Weights of a small GPT-style language model, trained from scratch on English Wikipedia: RMSNorm before each block, 89M tokens.
MLP neurons of a small language model. Each row is named by its layer, matrix (gate and up: input weights) and neuron, and shows model dimensions 16-143. Each number is 50 + 15 x the weight over its row's rms, rounded and kept within 0 to 99. A neuron's up and down rows have the sign that makes its largest values positive.
After each neuron's rows, "fires on" lists the tokens most often at its 100 highest values on Wikipedia text that the model never trained on.

L6.gate180:49 73 66 41 28 59 33 47 37 41 40 41 45 55 58 37 68 60 26 75 55 69 75 21 62 60 37 50 49 66 43 46 37 47 51 41 48 58 75 57 21 38 73 27 32 72 53 57 55 25 52 60 50 51 27 30 30 54 54 70 87 28 25 43 43 35 36 59 61 51 48 60 50 35 51 62 33 24 49 64 73 65 73 20 31 54 48 44 67 51 45 48 60 75 22 69 49 47 20 34 37 82 47 54 53 57 50 47 46 58 42 57 61 54 57 49 48 57 10 51 69 66 57 74 74 35 61 60
L6.up180:40 48 49 58 66 59 28 80 36 14 31 47 36 75 23 62 79 63 43 46 09 44 35 35 60 73 30 29 36 59 29 39 54 45 55 54 54 29 51 53 91 46 46 43 49 35 62 46 61 64 47 52 42 36 35 70 49 52 68 67 45 63 72 44 28 51 31 55 68 45 61 44 21 32 20 44 38 43 38 44 46 24 51 62 70 33 40 26 53 55 57 68 59 32 39 27 49 68 17 55 64 40 72 60 61 49 62 80 58 33 42 32 49 66 83 53 49 54 47 54 40 43 35 52 39 51 22 40
fires on: "al", "ic", "tic", "ric", "ap"

L2.gate221:32 27 59 34 21 62 36 59 22 27 34 47 49 50 47 66 61 32 40 41 20 45 65 41 35 69 41 23 49 55 17 45 52 44 62 47 35 58 44 25 50 75 46 66 47 39 45 32 73 52 50 56 71 22 89 24 67 61 36 46 61 44 65 58 35 57 51 50 31 49 58 56 64 49 20 43 44 42 35 55 34 67 52 44 39 21 64 61 15 63 42 55 65 52 53 36 49 36 36 42 29 42 57 36 76 40 40 53 72 38 65 51 39 40 46 41 53 46 36 67 50 46 52 54 67 32 44 37
L2.up221:58 44 53 57 42 33 27 28 00 38 23 21 32 48 70 43 59 26 59 31 34 29 45 66 39 63 42 71 32 33 46 38 69 41 61 52 20 41 42 37 42 79 35 59 41 44 45 66 84 58 65 38 56 43 80 56 51 53 50 53 39 57 51 72 56 52 58 67 40 46 29 43 67 55 21 20 34 12 83 44 20 32 43 44 36 46 69 50 42 46 48 52 56 35 67 69 21 33 54 30 48 61 68 50 59 57 68 50 34 48 37 61 47 56 54 49 49 36 60 66 56 37 26 72 63 29 64 37
fires on: "al", "mo", "tro", "ve", "up", "ed"

L2.gate251:27 26 53 29 48 53 34 72 65 46 42 49 60 66 60 55 39 67 47 22 44 12 41 41 53 58 67 49 51 76 32 39 16 49 48 40 32 32 47 60 38 50 68 40 50 69 41 36 43 89 33 44 45 40 45 55 77 69 47 68 45 24 45 35 43 47 39 46 33 45 66 57 53 43 29 62 61 46 56 54 39 55 26 61 26 25 50 28 27 44 51 60 40 41 45 29 30 40 45 34 33 22 65 58 55 34 48 43 24 69 28 40 64 40 60 50 65 66 29 45 65 71 23 64 38 43 82 56
L2.up251:32 69 45 56 44 41 29 65 64 42 48 76 41 57 54 39 49 46 55 35 40 56 34 54 53 15 38 70 57 59 08 57 52 37 65 55 42 40 67 51 19 66 75 33 45 55 46 28 70 69 38 46 10 46 65 77 70 75 44 52 51 78 42 70 33 35 60 59 50 35 51 56 44 44 51 44 50 40 26 62 59 62 63 34 46 00 64 33 56 76 37 42 27 36 49 43 19 30 48 66 55 56 46 64 58 40 26 47 52 59 54 40 70 47 51 62 41 51 35 50 53 64 20 83 53 52 35 43
fires on: "al", "e", "ri"

L6.gate13:26 64 40 61 51 69 55 78 35 38 58 73 40 51 52 36 44 74 57 46 67 41 64 65 71 34 59 18 16 37 54 57 43 45 34 33 45 47 46 52 62 47 63 78 39 79 45 26 70 56 60 50 59 48 51 54 72 55 98 21 53 58 59 67 32 41 39 55 45 62 52 41 39 44 24 43 55 25 38 43 52 37 62 38 55 54 71 57 38 58 32 64 22 37 65 48 43 61 56 41 28 62 30 22 64 67 47 36 58 79 71 58 60 70 57 46 49 30 49 67 59 50 63 42 05 47 66 51
L6.up13:39 43 22 57 67 57 57 54 46 55 36 76 30 46 41 51 35 88 50 24 37 40 60 61 59 32 42 60 42 47 51 52 29 48 71 42 64 49 70 71 36 57 62 82 47 39 18 24 57 62 50 42 49 46 55 40 50 46 45 48 40 39 46 37 33 50 31 65 62 48 45 45 45 35 37 53 37 47 58 60 70 36 24 64 22 48 54 52 30 67 57 38 45 64 49 25 68 39 43 61 57 54 25 61 67 46 31 52 64 48 75 73 67 62 50 44 58 63 49 75 41 54 60 62 43 66 73 78
fires on: "ed", "ult", " based", " continu"

L6.gate143:63 69 51 63 44 52 50 38 57 11 50 63 68 81 36 44 22 65 49 56 49 43 66 61 22 33 81 46 56 49 34 34 57 49 49 61 80 57 52 34 48 49 73 69 59 75 40 52 48 33 23 26 47 75 48 62 55 48 72 24 46 44 49 45 57 41 54 36 43 30 25 64 36 51 32 49 50 53 52 40 55 54 52 30 44 39 70 52 50 70 32 75 61 47 65 55 49 26 30 25 33 72 50 61 46 54 19 60 39 66 40 64 51 68 36 37 57 74 25 61 20 32 51 56 68 35 21 50
L6.up143:48 68 53 32 37 34 56 22 53 78 22 62 68 70 45 61 33 43 58 56 55 66 59 63 24 39 39 43 52 64 59 53 80 58 53 50 41 54 82 71 34 35 50 25 37 68 16 76 44 52 66 53 46 62 32 75 58 61 45 62 57 63 38 40 44 46 35 48 47 65 41 47 77 47 76 63 27 67 16 75 57 51 78 83 67 52 63 46 38 60 55 39 36 59 44 43 45 48 59 43 53 66 50 53 26 44 29 47 16 66 51 40 48 52 24 66 48 47 34 64 68 20 53 56 71 43 22 63
fires on: " Li", " an", " Pro", " a", "ma", "e"

L2.gate130:44 49 57 53 44 55 52 46 45 39 64 57 60 35 60 67 40 54 44 35 40 51 26 56 56 36 56 67 67 30 64 49 42 36 54 63 46 54 42 52 71 67 33 35 39 62 46 38 78 27 55 40 56 14 56 32 54 63 53 58 32 54 26 38 44 76 73 45 22 35 40 50 25 26 45 65 36 48 23 31 39 48 36 63 49 44 56 91 54 69 40 31 66 35 88 41 52 39 40 82 50 56 43 40 62 44 27 48 34 56 31 64 51 46 59 62 40 66 53 31 48 59 55 53 55 49 54 14
L2.up130:30 45 34 51 45 45 45 32 33 16 50 51 63 36 38 61 65 67 55 36 66 64 32 47 22 15 32 71 70 31 40 48 28 49 48 33 62 80 40 36 42 66 69 56 59 65 52 37 63 40 52 66 60 15 13 28 57 63 77 80 31 57 39 42 46 82 59 46 48 54 14 33 46 29 71 69 35 59 36 44 52 44 68 64 56 67 69 42 28 32 42 51 58 43 67 58 55 56 45 57 60 66 44 03 69 22 38 40 47 52 28 42 72 29 42 53 80 66 31 59 46 58 67 35 52 46 42 55
fires on: "le", "ical", "ling", "ic", "ee", "se"

L6.gate62:58 77 56 74 51 73 36 64 50 51 30 38 23 66 50 46 58 68 44 46 31 68 59 58 55 23 36 81 28 44 35 33 54 68 74 51 38 46 47 34 54 60 42 40 24 36 55 61 61 41 44 32 82 35 71 51 44 70 39 53 30 41 56 54 63 40 28 83 56 43 60 14 39 49 55 45 64 45 33 36 52 69 51 64 68 60 57 73 34 54 46 18 55 64 49 68 55 48 45 60 54 36 24 61 21 70 11 28 53 37 41 31 51 47 67 36 54 41 34 40 33 16 49 31 59 56 56 36
L6.up62:42 65 68 34 31 53 31 30 39 55 44 69 49 72 57 61 53 83 64 51 45 71 43 73 46 40 63 47 37 30 61 58 36 46 54 61 31 44 53 38 44 51 25 27 15 63 64 41 42 07 40 56 73 65 58 43 38 80 62 28 71 25 60 34 28 45 64 88 42 39 83 36 71 32 40 47 39 48 40 51 66 65 28 27 38 41 60 58 50 28 60 42 44 42 50 70 43 54 71 50 44 40 69 39 16 35 62 53 36 44 64 31 36 38 58 29 37 38 46 42 33 39 49 56 54 62 50 63
fires on: "ne", "li", "id"

L7.gate4:25 44 54 55 33 83 47 50 43 56 59 59 33 24 22 45 53 34 65 38 65 57 48 50 61 33 40 53 45 53 44 39 39 65 61 81 58 76 65 62 29 45 51 44 21 88 45 55 16 18 65 29 46 26 40 55 37 45 25 49 53 16 55 43 50 75 41 39 58 44 59 28 57 59 64 53 49 39 56 53 42 42 36 69 53 44 51 73 70 61 59 40 47 51 39 50 52 56 70 34 43 41 39 52 68 65 52 19 51 41 46 41 45 59 00 76 59 51 69 38 62 18 60 52 69 52 26 45
L7.up4:18 43 24 36 32 51 46 24 51 59 39 49 43 59 77 34 63 14 50 62 36 27 58 58 59 36 51 38 38 47 61 49 55 66 81 63 49 53 58 59 38 27 85 68 36 19 60 33 41 67 54 49 32 56 56 45 55 43 45 36 45 57 67 32 39 35 38 27 43 66 69 61 35 52 66 60 67 43 49 45 60 26 67 68 79 26 59 52 59 28 55 41 87 48 53 44 65 60 25 73 18 52 59 57 66 44 45 51 60 41 58 46 36 39 63 55 35 80 26 60 40 69 59 64 65 53 51 16
fires on: " ", " re", " un", "s"

L7.gate92:62 33 60 39 46 83 34 26 49 38 38 40 59 53 63 76 50 47 75 60 66 39 53 39 99 57 45 27 71 51 51 38 59 71 61 51 35 61 64 65 71 51 49 46 45 55 32 21 56 80 50 34 79 54 46 48 56 44 64 48 45 38 49 31 37 54 52 57 43 49 47 32 67 45 51 65 46 60 20 36 27 50 09 45 55 53 35 30 51 32 39 57 23 38 65 31 40 35 56 32 32 68 44 72 75 54 30 44 57 41 26 59 36 34 68 48 43 35 28 40 40 49 24 67 29 31 48 62
L7.up92:60 27 38 51 36 52 48 56 30 36 74 31 55 35 48 52 68 57 78 57 82 63 61 61 52 45 64 48 48 63 44 26 63 67 54 78 64 59 63 48 64 33 59 25 47 69 58 37 50 53 59 71 48 36 39 50 69 65 42 53 47 62 81 34 52 55 36 45 58 68 39 37 51 35 46 65 47 83 56 34 57 06 29 37 27 41 47 63 54 44 33 48 51 58 19 45 51 64 26 59 50 57 62 45 74 71 24 33 74 50 69 52 32 79 67 59 53 64 42 56 48 45 62 57 58 38 56 36
fires on: " "

L6.gate246:51 54 28 44 38 48 59 40 71 37 35 32 59 64 37 44 58 45 55 43 76 39 23 36 55 40 74 43 12 43 56 57 53 81 62 88 29 70 63 44 64 29 55 63 33 54 68 42 50 62 39 53 62 54 39 35 42 53 25 55 37 25 71 44 46 56 47 69 54 43 68 46 57 72 54 34 43 39 47 78 49 53 33 78 47 39 62 40 58 49 51 44 59 35 30 49 36 58 70 32 55 69 39 45 27 68 48 21 41 76 59 37 35 59 66 36 52 36 38 59 42 22 46 38 42 34 65 43
L6.up246:47 69 36 61 65 96 50 46 63 44 45 65 58 41 64 59 57 54 52 76 83 61 44 43 49 50 80 41 26 45 59 37 55 55 49 28 20 48 53 35 40 46 45 41 28 64 66 79 44 48 60 68 48 63 63 58 53 62 47 72 47 38 48 24 45 36 55 42 64 26 39 45 52 29 54 23 58 49 79 53 36 33 52 22 32 39 64 82 62 83 58 48 63 23 51 57 51 46 79 49 55 46 61 32 28 51 41 36 41 54 52 66 43 57 60 51 45 39 49 50 67 75 41 66 67 46 26 50
fires on: "id", "r", "ci", "re", "as"

L2.gate13:31 57 46 50 48 66 64 62 64 40 10 52 38 58 59 41 75 20 44 49 43 47 24 21 45 77 48 55 55 55 56 47 54 45 39 37 59 58 67 63 75 65 38 71 40 38 46 42 47 59 28 51 39 44 45 38 38 50 38 70 46 41 52 56 27 76 42 30 52 36 52 69 47 43 30 41 41 34 54 50 20 48 65 47 40 62 74 59 38 61 71 50 60 46 36 42 16 62 57 33 26 38 25 80 52 64 84 46 57 39 55 53 48 08 26 48 50 47 63 55 68 36 55 65 27 65 44 67
L2.up13:48 54 62 34 48 53 47 54 47 42 36 29 34 61 46 51 40 61 36 28 32 43 56 28 40 44 57 45 38 55 33 70 48 48 20 57 24 68 36 73 33 30 28 45 56 54 40 26 70 32 41 45 44 62 31 48 39 75 56 55 56 46 14 28 51 35 07 59 21 56 45 53 54 14 19 71 42 38 71 58 76 51 38 70 27 63 76 36 43 39 62 36 57 61 37 74 41 80 59 21 31 58 46 58 20 63 67 37 43 29 73 32 49 29 52 51 56 53 61 68 31 37 68 33 54 58 41 31
fires on: "r", "u", "ar", "ver", "á"

L7.gate137:37 37 71 71 00 51 49 46 26 33 46 59 61 32 64 44 71 75 55 36 14 28 66 56 53 39 73 34 81 40 60 44 47 64 27 55 40 73 49 45 52 39 44 39 47 52 48 54 31 53 76 21 39 45 48 68 41 56 43 54 44 69 36 48 63 42 59 56 69 57 36 58 35 30 51 49 47 73 30 45 64 46 61 45 56 50 54 77 32 58 31 26 57 57 22 32 60 60 37 07 55 47 46 41 58 49 44 63 61 37 64 46 47 47 65 42 42 59 34 69 42 53 65 48 53 49 47 31
L7.up137:58 37 47 30 49 72 53 53 50 47 46 48 83 56 42 85 70 45 75 58 56 35 64 55 54 22 52 50 34 42 70 34 78 70 36 36 64 71 55 67 52 46 68 57 82 42 50 43 65 59 64 54 33 33 63 72 48 65 51 58 51 70 68 49 67 56 17 69 65 32 51 20 25 46 52 61 60 69 45 38 67 51 56 49 71 67 48 72 36 35 67 51 58 58 36 09 64 98 48 48 40 37 41 58 51 45 33 43 43 48 54 32 24 24 52 55 55 73 60 58 40 56 41 42 46 53 64 51
fires on: " of", "ly", ":", " |", " than"

L7.gate117:49 59 62 44 60 60 36 77 66 50 49 31 37 41 47 54 29 56 33 62 62 41 25 55 77 42 46 39 27 42 64 67 33 64 60 33 64 62 70 69 70 78 56 69 32 30 28 42 49 48 49 66 60 53 26 82 59 60 42 42 45 28 42 28 58 47 60 62 67 50 54 57 56 25 41 70 69 62 66 53 63 17 62 44 40 26 57 62 40 31 28 67 71 86 42 08 38 60 59 45 28 35 52 43 41 69 46 29 64 45 52 63 76 61 45 48 64 29 55 52 64 44 35 25 38 68 70 54
L7.up117:43 50 49 54 36 46 43 40 53 37 47 26 61 51 57 29 76 45 48 28 39 45 66 36 32 49 50 66 58 64 49 71 43 64 24 28 48 54 31 70 00 82 68 57 58 54 85 38 58 30 63 43 45 56 54 55 38 54 40 62 54 29 61 50 57 58 43 53 00 37 53 42 33 48 46 75 26 81 61 54 38 51 52 19 43 52 39 47 33 67 55 59 48 56 53 51 52 41 58 31 45 52 49 55 52 45 33 42 49 57 61 37 31 50 56 19 65 33 55 29 53 38 53 39 49 43 30 51
fires on: "ed", " located", "d", " based", "born"

L6.gate18:47 53 38 55 24 65 72 36 49 05 63 58 21 45 70 57 46 60 52 48 57 38 68 40 41 60 60 64 56 50 49 21 55 60 41 74 69 27 28 20 29 73 40 44 63 40 32 67 64 37 22 27 34 49 59 57 39 74 42 41 43 56 39 69 29 69 66 36 75 59 57 49 22 57 43 20 46 62 45 46 49 52 40 48 49 32 43 46 68 56 47 63 42 40 62 43 51 41 49 60 67 66 74 43 44 46 62 56 35 55 59 37 60 52 65 30 72 71 31 28 60 36 67 39 49 36 58 78
L6.up18:33 69 30 53 19 46 62 54 36 62 42 39 37 34 30 66 56 52 45 65 32 51 59 50 39 42 75 50 76 38 57 52 68 30 40 49 68 71 47 32 32 39 34 65 52 33 65 45 49 37 72 51 36 49 43 28 73 56 34 44 50 60 51 43 32 64 52 23 18 66 64 45 44 77 42 64 59 38 44 48 46 57 38 74 52 43 48 46 32 59 56 30 22 55 58 54 48 65 37 28 69 45 41 69 40 40 33 33 44 46 28 57 42 27 54 28 59 79 19 56 45 68 40 44 70 27 61 58
fires on: " a", " so", " an", " the"

L6.gate162:32 33 50 48 47 52 50 34 55 74 49 36 64 48 52 62 46 55 56 45 66 57 52 42 72 77 73 55 57 41 47 61 40 58 49 35 19 44 32 36 84 30 62 58 40 73 55 20 47 50 51 52 45 30 40 44 20 41 72 49 62 42 45 42 37 76 56 53 25 54 64 66 68 71 25 45 57 69 41 72 48 48 41 70 67 50 72 56 26 65 76 65 63 59 63 35 44 48 71 52 61 58 40 51 54 56 45 21 54 73 48 27 53 68 33 45 55 43 36 43 51 51 46 44 63 30 58 51
L6.up162:54 44 39 20 60 42 58 72 61 36 52 34 50 47 43 57 55 65 33 58 35 50 45 52 49 62 57 66 75 59 53 34 60 71 47 56 41 64 31 55 27 37 71 67 73 48 37 61 41 78 44 52 48 52 58 37 35 31 55 47 43 67 48 34 31 81 42 45 03 49 62 54 56 28 09 43 35 66 24 67 52 62 42 33 24 56 54 37 46 59 39 48 54 97 72 39 49 35 70 43 59 55 44 62 52 50 48 50 32 67 64 39 57 21 35 29 36 26 53 34 54 76 49 77 27 63 54 69
fires on: "ed", "ip", "av"

L7.gate178:54 61 33 55 46 78 36 51 53 60 32 35 49 31 62 64 84 44 72 47 60 27 37 41 49 40 68 34 66 47 62 70 45 48 40 36 63 45 69 42 68 41 53 26 32 58 48 43 50 33 43 60 99 41 59 50 61 09 31 53 54 33 27 34 39 20 57 39 52 49 67 62 61 60 91 59 70 62 62 40 66 52 40 47 56 63 55 31 42 53 60 26 71 46 33 50 53 64 62 53 33 37 28 42 46 54 60 27 77 70 35 37 32 53 56 43 47 43 59 41 48 32 60 52 64 70 47 37
L7.up178:31 47 38 65 47 55 94 50 26 62 34 50 49 48 52 78 59 47 70 35 68 34 76 16 31 38 68 18 33 54 54 67 27 56 40 50 41 51 47 58 35 66 30 31 53 62 49 43 58 61 48 73 44 23 42 57 63 66 48 47 60 34 25 25 64 15 28 49 67 60 44 58 39 26 77 64 53 67 62 62 53 22 51 51 52 43 46 35 49 22 27 54 50 56 52 62 30 49 15 60 64 62 46 52 46 60 61 44 49 44 49 31 51 33 42 56 58 33 68 86 64 22 36 54 36 57 57 44
fires on: " dis", " ", " re", "s", "is", " ex"

L7.gate183:55 52 60 29 28 57 36 70 16 33 53 47 30 60 44 79 44 60 48 44 62 46 55 41 36 58 46 71 61 66 56 32 31 38 36 63 44 50 69 29 73 66 39 29 31 38 40 98 44 49 52 13 54 68 32 58 64 36 58 57 50 46 69 59 27 38 30 54 38 47 60 38 84 64 70 44 47 71 36 67 61 31 34 34 55 59 65 63 38 59 73 61 27 49 37 42 46 49 56 37 50 77 74 44 49 32 51 38 59 45 44 38 48 78 65 49 64 39 43 52 48 48 07 64 54 62 53 50
L7.up183:42 62 49 67 63 50 55 39 39 74 36 53 30 39 63 66 50 43 53 56 50 33 44 61 33 59 68 30 58 52 31 31 56 49 72 57 45 76 31 48 48 51 77 72 60 34 37 57 29 51 99 42 53 40 75 59 31 69 42 40 66 50 50 52 72 75 21 54 60 27 42 60 42 64 55 46 57 46 84 83 51 49 62 66 70 42 45 64 28 50 44 73 43 31 46 19 52 63 70 48 47 62 61 46 51 05 46 57 55 60 57 69 59 59 76 39 49 76 88 72 49 57 45 65 59 56 46 62
fires on: " A", "ve", "t", "op", " S", " Re"

L6.gate249:56 58 51 46 41 49 53 40 84 57 72 77 45 42 54 58 58 48 32 54 38 56 57 39 35 63 53 57 64 37 53 52 72 63 37 58 69 75 43 50 13 50 35 69 49 59 71 42 34 64 19 37 62 52 55 53 66 46 59 42 51 78 60 54 44 26 49 33 40 65 26 43 63 71 49 35 47 27 33 58 36 66 60 27 72 38 54 94 72 58 76 35 44 35 28 57 49 41 43 64 21 35 68 70 78 61 74 28 41 61 29 58 58 28 68 59 64 40 55 64 54 48 20 72 61 33 66 42
L6.up249:60 35 22 41 80 69 52 50 53 36 60 51 48 41 87 79 60 23 38 28 37 29 34 29 30 48 51 50 45 66 41 37 40 54 27 28 34 48 50 86 22 55 29 47 51 48 67 35 28 61 56 40 63 83 61 64 65 83 34 40 53 48 39 45 31 52 40 22 54 42 27 55 48 68 22 50 50 49 60 40 42 60 45 64 40 11 30 83 53 43 38 57 56 48 32 56 24 61 67 38 50 58 40 51 57 36 47 47 64 47 41 57 46 58 50 39 42 42 52 40 47 46 64 46 48 43 51 37
fires on: "u", "o", "i"

L2.gate10:35 57 63 36 37 46 47 42 39 41 46 61 51 32 30 41 73 32 63 37 40 88 38 38 35 45 37 56 39 40 64 42 51 44 14 64 50 72 52 50 38 75 48 43 53 48 63 52 78 44 36 72 42 65 49 71 41 51 54 31 48 61 63 39 50 16 62 44 57 49 39 51 63 45 43 49 40 38 54 53 54 43 47 60 67 48 53 66 42 64 49 66 77 44 73 31 37 60 58 35 54 59 58 98 87 53 63 31 62 75 46 69 50 70 59 33 82 49 53 64 49 67 57 76 57 52 52 45
L2.up10:61 36 66 37 56 71 38 53 68 70 46 46 53 63 11 27 30 50 42 45 58 34 68 55 33 46 55 58 52 46 73 43 26 58 15 57 53 32 67 57 49 44 44 66 27 54 66 58 35 62 42 39 41 52 39 65 96 46 72 38 46 62 58 39 33 38 58 57 39 32 36 64 45 49 42 62 56 74 55 48 38 72 18 50 56 42 51 69 37 59 45 42 75 51 62 41 43 77 55 44 79 64 64 36 59 59 59 42 17 57 41 65 53 66 62 51 46 82 38 44 48 66 68 52 56 29 49 44
fires on: "re", "p", "bor", "ber", "ir", "row"

L6.gate78:60 52 46 47 25 60 44 36 32 63 52 36 39 31 46 46 23 40 69 63 69 29 37 42 66 43 38 28 71 32 33 53 16 57 35 52 36 61 22 08 55 15 53 29 51 50 49 50 59 25 25 66 59 54 23 38 56 61 72 28 49 43 54 64 65 53 35 61 44 46 76 72 63 62 84 43 31 63 59 52 53 58 67 64 18 70 70 39 49 65 66 52 38 74 63 49 39 20 82 57 39 35 62 55 49 59 35 47 55 72 38 56 62 61 24 36 58 67 48 10 67 60 67 47 39 59 29 54
L6.up78:61 59 60 41 22 52 70 52 38 40 43 80 49 36 79 50 27 66 09 83 65 47 13 39 64 03 38 43 66 52 53 48 28 26 66 61 30 65 70 47 34 52 57 53 53 53 51 86 61 23 33 31 46 36 62 54 44 41 48 57 55 50 75 37 56 50 38 64 40 60 86 43 67 44 36 70 48 27 51 55 42 39 52 69 46 66 51 47 45 39 59 49 33 60 77 73 31 46 59 60 64 61 59 41 38 37 49 48 42 55 53 55 45 53 32 28 30 56 51 51 79 39 48 54 66 69 36 38
fires on: " as", "ed", " his", "ian", "ish", ","

L7.gate1:45 51 68 46 61 29 44 46 51 38 43 45 47 76 62 30 28 32 25 44 70 66 47 06 52 80 51 77 58 57 74 22 35 51 65 62 51 29 56 23 56 42 37 60 61 46 27 53 54 65 37 47 39 37 70 65 43 85 56 51 48 28 27 62 20 53 42 64 57 52 59 37 62 52 51 41 33 58 28 57 61 73 40 44 69 47 56 31 51 23 41 42 33 30 50 64 41 57 37 66 64 64 38 38 73 79 91 68 53 16 47 36 52 44 40 53 59 52 50 25 47 46 44 38 39 23 67 84
L7.up1:55 49 67 27 57 61 53 68 34 56 53 41 17 55 82 29 55 58 44 37 78 51 54 38 60 56 52 64 33 41 75 44 50 67 30 68 51 63 57 41 25 35 42 32 48 64 24 26 45 51 00 50 48 42 58 49 37 40 43 40 32 44 39 64 36 36 42 66 59 77 51 37 61 58 64 34 39 63 57 37 52 29 27 01 52 52 51 52 58 60 37 51 49 56 45 44 67 47 52 40 51 69 71 56 25 42 70 10 52 55 71 46 29 52 75 49 59 49 46 49 89 50 40 38 34 53 68 65
fires on: " ", " con", " Pe", "s"

L6.gate121:33 49 59 56 52 59 35 52 59 69 29 61 40 48 29 36 54 68 59 35 52 50 33 29 59 68 44 63 39 20 77 48 60 44 11 36 50 38 71 31 59 34 29 51 49 36 42 32 43 62 37 28 63 47 33 41 24 55 56 56 32 50 29 52 50 50 47 19 63 72 42 50 51 87 68 32 63 76 33 48 44 68 22 51 56 43 53 65 37 32 58 68 71 32 32 31 53 41 53 34 67 38 81 32 69 42 61 62 35 40 53 37 82 44 60 36 47 73 72 41 31 64 38 37 49 48 29 23
L6.up121:75 17 67 62 57 48 50 44 83 48 06 54 42 71 47 41 45 45 41 33 65 54 61 35 42 44 54 39 46 65 73 37 43 33 14 34 67 48 80 59 55 23 35 65 72 31 31 46 41 41 65 52 53 33 54 61 59 64 46 52 55 50 61 54 56 36 40 56 38 38 60 29 39 61 46 12 52 46 26 42 25 60 65 35 66 35 62 47 34 23 42 38 19 81 64 74 60 59 49 58 27 55 51 50 59 72 62 46 47 36 35 48 37 47 52 42 55 80 29 25 48 25 30 56 57 71 44 68
fires on: "|", "ri", " of", " |", " Bri"

L6.gate214:50 35 42 33 54 32 39 60 59 55 46 39 26 30 61 24 54 61 68 62 27 61 57 38 66 60 68 40 74 40 50 71 48 70 47 40 36 45 51 48 36 49 55 57 45 54 71 48 52 47 26 32 54 35 54 52 82 74 61 67 71 50 35 49 10 21 69 74 47 60 22 69 62 58 52 57 30 34 73 59 49 81 57 53 71 42 85 54 86 64 31 41 66 55 56 41 50 65 43 26 21 35 62 34 63 20 67 61 81 54 51 52 55 81 57 63 32 49 57 43 64 58 63 55 36 47 64 30
L6.up214:72 33 37 55 47 28 67 44 65 33 13 25 42 39 47 78 45 71 38 57 64 63 65 36 47 32 43 26 47 68 60 68 65 65 41 63 28 38 52 44 54 91 71 41 66 63 30 38 55 42 28 63 35 81 59 47 57 20 51 54 53 36 52 42 69 56 68 45 52 45 58 54 43 26 57 62 47 87 29 57 75 49 57 58 27 47 69 37 78 47 29 52 49 68 39 59 44 61 60 37 29 69 39 45 41 39 61 24 14 76 39 24 44 71 40 37 41 79 31 41 66 49 70 67 36 51 75 67
fires on: " part", " States", "ne", " time", "ma", " Roman"

L6.gate242:59 68 62 70 46 49 36 43 76 69 36 49 63 23 55 59 58 69 84 59 52 89 34 38 40 61 61 65 49 53 32 21 52 68 27 45 22 48 53 52 44 35 57 68 34 56 32 24 49 68 44 39 55 70 39 46 58 28 23 58 68 81 33 39 24 65 42 21 32 52 44 34 47 34 54 46 41 61 44 45 68 48 70 29 39 51 36 47 54 40 49 36 57 38 88 37 35 54 46 67 20 59 69 50 53 76 87 42 62 62 41 44 49 61 47 44 46 57 29 26 52 40 29 56 35 57 37 42
L6.up242:40 36 24 45 63 54 43 36 44 47 41 61 35 35 40 61 58 79 62 41 50 59 25 64 47 67 64 69 55 23 39 36 63 51 28 64 80 41 58 63 88 39 52 33 67 62 64 42 47 70 53 62 49 78 45 62 71 71 27 19 69 60 67 51 51 46 63 78 44 31 61 09 54 32 55 59 53 58 47 28 47 42 81 22 17 69 16 14 30 47 62 38 40 55 50 54 55 69 54 42 38 43 62 53 72 46 57 43 41 27 55 60 52 42 44 45 54 47 19 28 43 49 66 41 54 80 58 48
fires on: " ", " |", "c", "i", ":"

L7.gate167:63 57 60 75 43 47 48 47 58 36 60 24 31 32 68 46 37 66 29 51 41 64 34 61 37 68 41 48 56 44 34 52 43 31 79 32 32 57 47 63 28 57 71 18 64 30 77 43 73 44 29 45 36 44 68 33 47 64 56 43 34 50 66 46 69 57 53 60 54 51 47 62 81 58 51 43 78 37 64 31 43 32 71 41 39 79 70 39 28 56 65 34 55 24 44 64 36 46 45 23 41 51 65 29 73 33 57 52 54 63 35 42 59 36 64 53 64 58 50 54 62 64 56 35 83 56 53 51
L7.up167:41 52 43 44 65 61 23 46 47 47 50 52 75 40 76 61 32 46 58 55 38 57 46 53 54 52 65 34 50 41 61 42 40 53 69 54 53 53 28 56 49 42 59 38 69 19 45 45 77 42 47 54 71 21 40 47 29 75 59 54 37 32 40 53 51 69 40 57 80 45 49 70 38 08 60 59 45 51 74 42 69 56 42 33 40 26 51 42 31 74 43 56 77 85 41 37 46 66 39 35 51 70 74 79 53 32 40 75 63 47 43 67 52 57 38 59 54 42 65 50 27 66 45 30 81 62 40 32
fires on: "'", "ic", "tic", "lic"